{"num_hidden_layers": 13, "num_attention_heads": 2, "vocab_size": 2048, "positions": "rope", "rope_theta": 10000.0, "attn_scale": 0.125, "learning_rate": 0.00647, "decay_shape": "pow", "final_lr_fraction": 0.0, "batch_tokens": 32768, "max_seq_len": 512, "train_tokens": 231100000}
MLP neurons of a small language model. Each row is named by its layer, matrix (up: input weights) and neuron, and shows model dimensions 112-207. Each number is 200 + 30 x the weight over its row's rms, rounded and kept within 0 to 999.
After each neuron's rows, "fires on" lists the tokens most often at its 100 highest values on Wikipedia text that the model never trained on. A number after a token or word is its count.

L7.up963,139,205,225,150,187,196,198,215,215,193,253,205,182,181,238,188,214,125,224,138,180,246,247,185,164,186,135,184,203,171,189,196,152,151,179,149,170,215,193,205,182,193,199,246,214,199,183,222,215,258,195,193,212,213,171,192,214,179,199,252,200,242,180,211,177,188,157,229,210,171,222,176,193,174,200,191,150,223,173,163,144,215,213,176,199,172,219,258,195,257,227,184,194,199,189,180
fires on: " dis" 22, " un" 17, "spect" 9, "s" 8, "duc" 6, "al" 6

L6.up190,216,162,173,186,205,231,189,209,192,220,243,139,231,251,220,179,216,194,221,219,220,239,190,229,219,181,150,231,246,224,131,232,201,210,201,216,92,269,196,159,169,159,225,229,234,205,194,191,174,202,228,184,221,184,190,128,143,192,125,150,226,174,216,201,164,196,154,189,206,225,252,233,161,178,194,202,192,185,136,207,140,211,179,179,133,231,201,222,212,177,187,228,201,188,272,221
fires on: " Do" 22, "ra" 16, "s" 9, "ga" 8, "go" 5, "ling" 5

L5.up1105,213,163,95,192,188,167,167,207,208,236,167,231,194,156,190,196,195,215,163,228,189,195,166,236,214,199,162,209,174,175,181,196,190,208,212,173,203,190,201,195,181,159,235,146,241,217,162,141,223,212,225,246,209,173,177,208,181,213,220,212,200,159,235,222,182,213,222,216,154,212,182,185,178,281,194,224,236,170,265,175,261,224,148,192,196,218,258,117,205,216,129,182,194,184,221,247
fires on: "ib" 20, " Ab" 18, "ab" 17, "end" 13, "ca" 6

L6.up10,196,218,180,244,237,232,145,231,187,207,245,182,206,178,157,188,207,210,198,171,186,142,149,251,184,226,224,143,168,165,237,147,244,199,240,244,201,234,253,171,186,235,223,218,198,215,266,208,193,214,223,284,212,219,191,161,199,193,195,270,107,242,279,212,179,210,192,199,203,218,185,241,232,248,220,205,194,184,211,157,208,199,225,208,218,200,252,210,188,186,200,195,230,213,185,213
fires on: "ing" 23, "B" 22, "at" 15, "ian" 8, "u" 5

L6.up31,191,200,201,222,196,251,155,168,186,198,264,169,241,210,176,168,124,163,170,167,193,220,209,200,233,216,209,242,200,176,206,181,206,224,176,175,204,196,195,231,204,132,187,230,190,188,174,156,175,165,246,208,188,185,159,245,202,238,187,182,173,180,234,229,131,185,242,212,168,187,216,154,211,271,250,234,120,169,208,211,227,154,206,241,212,135,194,210,159,280,177,185,212,205,202,183
fires on: "al" 31, "il" 21, "ment" 12, "mon" 10, "d" 8

L8.up368,169,223,267,208,215,201,224,239,221,111,165,204,196,237,127,213,214,232,163,151,205,157,177,207,175,191,137,247,191,174,183,210,194,197,190,207,220,219,253,246,184,247,256,213,233,238,187,181,204,166,217,214,214,209,230,212,198,203,166,207,171,253,201,168,218,182,216,203,192,127,177,223,148,188,209,137,145,207,224,227,186,240,191,229,194,168,178,206,178,166,195,243,233,221,172,175
fires on: "-" 21, "ad" 16, "na" 12, "il" 8, "/" 5

L4.up595,178,208,187,234,190,165,201,139,217,237,159,172,190,203,195,165,201,158,237,219,152,227,109,210,169,285,233,218,260,244,245,211,198,203,234,164,198,216,241,234,154,240,215,246,173,214,225,135,200,242,202,225,185,264,223,224,171,175,181,202,213,198,211,263,238,191,172,233,186,151,146,183,240,176,241,217,160,156,231,236,230,218,142,196,206,236,178,208,195,181,177,212,223,125,212,156
fires on: "ly" 29, "y" 15, "ma" 8, "va" 7, "ra" 6, "time" 6

L4.up1120,158,198,197,210,210,175,178,159,206,282,250,190,155,190,148,210,262,176,182,290,194,199,174,206,152,288,225,196,190,235,204,172,215,193,274,198,203,202,253,205,221,212,203,167,204,213,178,157,196,189,192,183,173,180,203,222,192,186,193,143,250,197,228,156,218,174,165,215,162,168,198,169,197,202,205,216,183,195,190,153,184,207,182,166,225,183,178,211,219,185,180,180,205,188,210,215
fires on: "y" 51, "um" 15, "id" 9

L4.up1263,223,186,163,213,163,278,211,262,210,220,202,290,215,154,237,202,197,199,264,163,232,215,216,195,211,217,216,174,191,197,243,190,216,210,161,216,194,182,169,185,231,171,167,218,229,194,207,217,214,177,231,178,214,202,194,223,161,146,187,231,187,203,192,253,112,161,253,138,190,190,204,208,153,175,210,227,215,230,174,176,223,203,174,207,192,157,162,192,171,201,188,221,250,199,193,189
fires on: "x" 19, "ve" 14, "le" 10, "gre" 8, " ma" 7, "et" 6

L4.up508,255,226,185,158,226,247,140,181,158,192,226,188,213,189,202,170,161,184,189,162,189,183,247,230,187,226,170,276,168,228,238,204,149,221,148,222,253,221,183,166,176,200,179,170,200,236,204,142,243,184,202,155,208,209,175,240,144,252,169,137,156,223,174,169,201,235,202,207,209,213,206,199,199,204,284,234,184,215,152,192,237,217,190,190,245,203,124,165,178,219,169,234,161,174,198,201
fires on: "–" 29, "d" 24, "l" 14, "g" 4, "il" 4, "m" 4

L5.up672,213,265,214,242,197,223,212,157,198,183,202,203,189,227,219,228,216,211,184,163,194,215,207,171,135,172,205,198,215,156,172,283,198,159,170,194,160,248,179,139,184,236,233,202,182,177,199,223,170,221,187,202,165,166,156,168,235,170,215,171,175,175,243,206,114,211,122,235,210,168,228,164,181,223,236,165,199,181,243,208,153,220,211,208,211,180,191,171,223,257,249,181,228,234,155,203
fires on: "ar" 54, "d" 16, "gra" 5, "con" 5, "f" 4

L9.up3,160,149,232,257,190,217,187,90,214,196,257,189,180,203,136,209,193,177,212,236,230,188,210,205,203,227,178,180,224,191,205,208,201,200,178,193,224,223,234,179,239,210,211,188,147,177,202,187,224,165,207,188,173,193,209,210,230,221,222,189,237,118,149,165,146,173,225,202,167,204,235,244,166,207,216,239,169,164,215,182,163,201,208,201,228,166,218,200,161,160,231,204,234,204,186,160
fires on: "e" 19, " not" 12, "ed" 11, " he" 9, " qu" 6, "ly" 6

L4.up881,204,218,234,169,238,206,163,186,211,162,199,212,179,214,233,230,189,223,204,241,195,210,217,159,168,168,161,181,198,216,230,255,141,171,164,193,162,172,194,190,205,222,288,221,181,220,135,156,180,195,193,261,160,218,219,197,190,207,249,159,232,191,184,218,245,178,220,234,230,195,220,224,217,228,153,207,222,151,180,160,237,222,203,223,175,133,191,167,209,233,208,164,174,183,178,193
fires on: "u" 22, "ra" 13, "i" 11, "ri" 10, "cu" 8, "al" 8

L5.up1166,156,170,224,248,235,172,196,218,192,188,230,213,143,218,153,145,212,267,142,196,173,218,248,211,230,182,176,209,193,241,241,201,204,180,188,194,244,218,184,179,163,182,181,261,189,215,227,166,198,204,243,173,208,244,175,177,158,202,270,197,134,168,144,225,243,167,151,222,208,185,197,206,175,212,185,219,229,202,184,220,242,195,189,187,186,185,179,225,218,150,225,213,203,224,246,189
fires on: "s" 51, "ner" 9, "es" 7, "r" 7, "er" 5, "’" 4

L6.up1008,219,156,189,203,193,195,209,158,242,192,201,154,210,174,236,194,116,239,225,211,220,204,226,213,184,223,197,217,261,202,235,198,249,179,217,178,173,168,175,194,214,142,161,229,269,155,152,215,239,208,188,224,213,217,180,197,251,177,155,207,184,196,172,231,211,148,191,203,234,161,165,181,242,222,218,183,236,195,167,157,243,196,215,189,177,224,172,163,255,204,224,186,161,240,214,223
fires on: " d" 58, "ta" 5, "'" 5, "é" 4, "ir" 4, "to" 4

L5.up876,179,183,172,246,215,183,166,203,209,202,234,162,170,193,252,182,196,147,212,153,142,203,268,221,203,183,183,196,238,181,182,225,144,220,177,192,210,246,202,165,253,210,230,201,184,145,152,238,233,253,184,177,200,258,203,151,129,192,196,149,235,133,233,188,201,199,236,254,230,219,248,218,238,183,187,181,137,190,179,220,131,183,179,169,179,198,235,202,210,223,183,208,165,256,207,232
fires on: "s" 67, "ga" 4

L6.up864,152,208,174,218,200,188,190,178,159,195,216,162,290,227,171,185,241,201,170,225,185,234,147,226,242,208,190,177,108,224,223,215,205,188,180,210,223,226,194,191,242,173,176,175,210,207,211,191,236,198,269,214,203,240,159,166,195,215,200,187,215,177,128,212,266,226,175,216,224,160,193,210,147,231,227,215,199,187,168,197,215,160,165,200,213,167,254,211,203,187,230,229,181,197,217,163
fires on: "s" 65, "y" 8, "es" 6, "ers" 5, "th" 4

L7.up429,190,190,219,195,181,226,233,220,213,231,235,225,244,202,203,210,213,178,178,208,287,147,178,180,219,209,198,172,197,157,229,210,216,197,169,180,201,198,186,165,222,207,236,242,246,167,195,204,203,239,249,257,198,174,212,231,206,210,200,180,125,244,245,254,221,139,146,247,156,269,190,178,236,198,200,191,236,209,194,147,183,255,207,262,198,184,270,183,178,173,197,181,161,221,161,170
fires on: "u" 21, " not" 12, "st" 8, "d" 7, "at" 6, " may" 6

L4.up651,170,164,223,215,200,192,183,211,164,154,201,138,217,212,154,226,175,222,170,202,203,166,177,230,167,215,200,305,148,227,167,195,186,193,222,237,194,207,208,208,149,177,207,212,233,145,200,226,182,209,192,274,191,221,163,190,172,166,225,228,206,221,231,199,243,237,209,175,250,166,252,155,188,191,202,232,247,206,168,151,193,166,190,227,192,169,174,146,244,164,210,235,259,180,156,221
fires on: " N" 42, "nd" 16, "k" 14, "^{" 11, "pp" 5, "s" 4

L7.up931,243,146,215,193,209,170,222,184,225,127,217,211,249,208,216,212,155,174,168,163,201,209,184,162,151,212,193,223,154,237,211,180,191,188,167,170,257,187,176,200,209,223,169,200,202,179,253,241,199,199,241,233,212,152,216,206,227,166,160,242,216,270,210,198,200,179,265,225,186,233,206,141,174,220,218,232,215,248,200,169,209,205,248,194,146,200,243,177,229,181,195,254,193,187,181,163
fires on: "s" 34, "d" 10, "er" 8, " =" 5, " about" 5

L6.up237,203,231,192,212,168,182,200,178,171,219,164,180,260,189,221,180,182,202,158,216,189,183,172,175,192,208,209,226,213,152,230,223,206,228,229,173,166,219,184,238,191,204,201,179,170,191,220,223,177,245,230,213,188,200,216,153,265,184,215,208,166,230,231,228,176,211,141,182,224,219,198,204,204,168,184,195,250,186,203,144,168,196,190,212,179,144,190,249,198,200,202,232,242,249,161,203
fires on: "u" 26, "f" 9, "x" 7, "-" 7, "ign" 6, "d" 6

L9.up982,184,236,229,165,208,123,202,236,209,221,216,185,208,234,207,201,219,207,172,186,161,201,216,131,190,224,194,171,197,226,178,188,166,202,187,188,206,148,185,173,235,179,193,142,207,204,278,250,191,147,224,234,216,219,180,206,197,241,196,173,210,258,201,208,186,176,244,219,150,149,172,172,169,228,192,205,222,183,240,161,159,203,184,173,192,203,251,180,231,197,271,205,197,212,213,153
fires on: "s" 23, "ed" 13, "d" 10, "es" 6, " released" 4

L6.up1084,243,254,148,193,192,236,206,200,221,183,193,181,193,226,151,167,270,159,219,188,182,187,154,202,197,198,225,203,244,248,250,200,170,167,216,141,205,239,209,226,202,233,253,256,220,196,220,213,164,174,175,186,254,210,250,190,129,221,237,198,186,187,213,218,161,147,259,170,157,155,221,203,182,179,184,194,174,170,241,182,274,109,192,177,213,213,201,150,147,179,180,246,165,237,194,198
fires on: "ce" 16, "ver" 15, "t" 11, "co" 7, "ma" 6

L4.up772,184,189,189,248,203,136,144,170,178,200,180,235,140,235,196,230,224,176,196,171,208,210,223,179,213,193,207,245,182,165,245,244,171,192,185,241,185,240,200,234,209,231,255,214,217,224,205,166,205,173,171,225,230,241,235,241,174,228,251,164,227,169,314,226,190,150,247,191,229,157,168,173,190,221,215,224,241,179,229,193,154,197,176,246,210,103,189,185,223,197,193,174,219,238,167,218
fires on: "ra" 36, "r" 23, "gar" 6, " him" 5, " Bu" 5, "ri" 5

L5.up266,162,200,204,237,146,162,160,207,219,272,219,184,213,176,189,194,246,167,142,210,199,198,164,175,177,235,152,271,198,258,157,277,204,212,207,183,243,210,206,193,236,186,180,204,166,205,194,218,276,194,224,206,160,150,163,216,146,198,237,158,154,209,201,182,231,184,149,208,228,187,151,160,201,241,226,233,214,194,217,228,209,204,207,195,187,157,180,243,179,206,161,177,138,137,253,165
fires on: "y" 25, "ue" 10, "ed" 8, "em" 6, "re" 6, "al" 6

L6.up156,175,166,214,199,201,213,238,258,234,158,181,204,123,261,233,191,207,181,202,173,177,213,251,222,171,182,181,197,187,244,227,211,187,218,157,196,236,209,158,185,184,225,214,223,171,238,161,164,187,98,212,260,193,200,205,176,163,195,215,267,188,190,170,223,186,183,187,216,228,178,204,179,166,201,149,234,204,191,164,210,223,197,217,190,214,244,200,156,182,201,166,263,219,231,208,186
fires on: " B" 36, "k" 12, "ner" 9, "ger" 8, "er" 8, "n" 7

L6.up18,204,199,198,165,168,205,150,225,188,140,209,177,226,211,219,199,186,167,206,203,185,225,126,180,178,224,183,164,228,280,231,142,176,221,212,222,215,231,237,149,223,202,209,273,193,194,213,195,197,180,179,227,212,232,187,249,197,192,185,217,211,231,199,178,157,155,209,171,178,221,239,205,166,218,178,281,195,185,136,180,255,173,221,170,189,158,193,159,164,195,222,209,129,191,214,239
fires on: "re" 12, "ill" 10, "est" 9, "ra" 9, "t" 8, "ce" 8

L7.up352,147,198,199,207,200,189,187,197,228,252,231,171,176,222,224,217,222,220,202,205,235,183,205,162,159,202,215,189,168,171,256,247,220,206,244,196,229,182,214,227,206,239,176,106,220,156,209,170,250,194,230,217,164,194,208,195,164,144,178,196,217,213,187,223,185,188,201,200,203,105,204,220,177,217,193,197,246,213,177,210,168,163,194,226,231,206,205,179,234,229,166,207,202,196,213,234
fires on: "e" 34, "m" 15, "u" 10, "cu" 9, "um" 6, "king" 4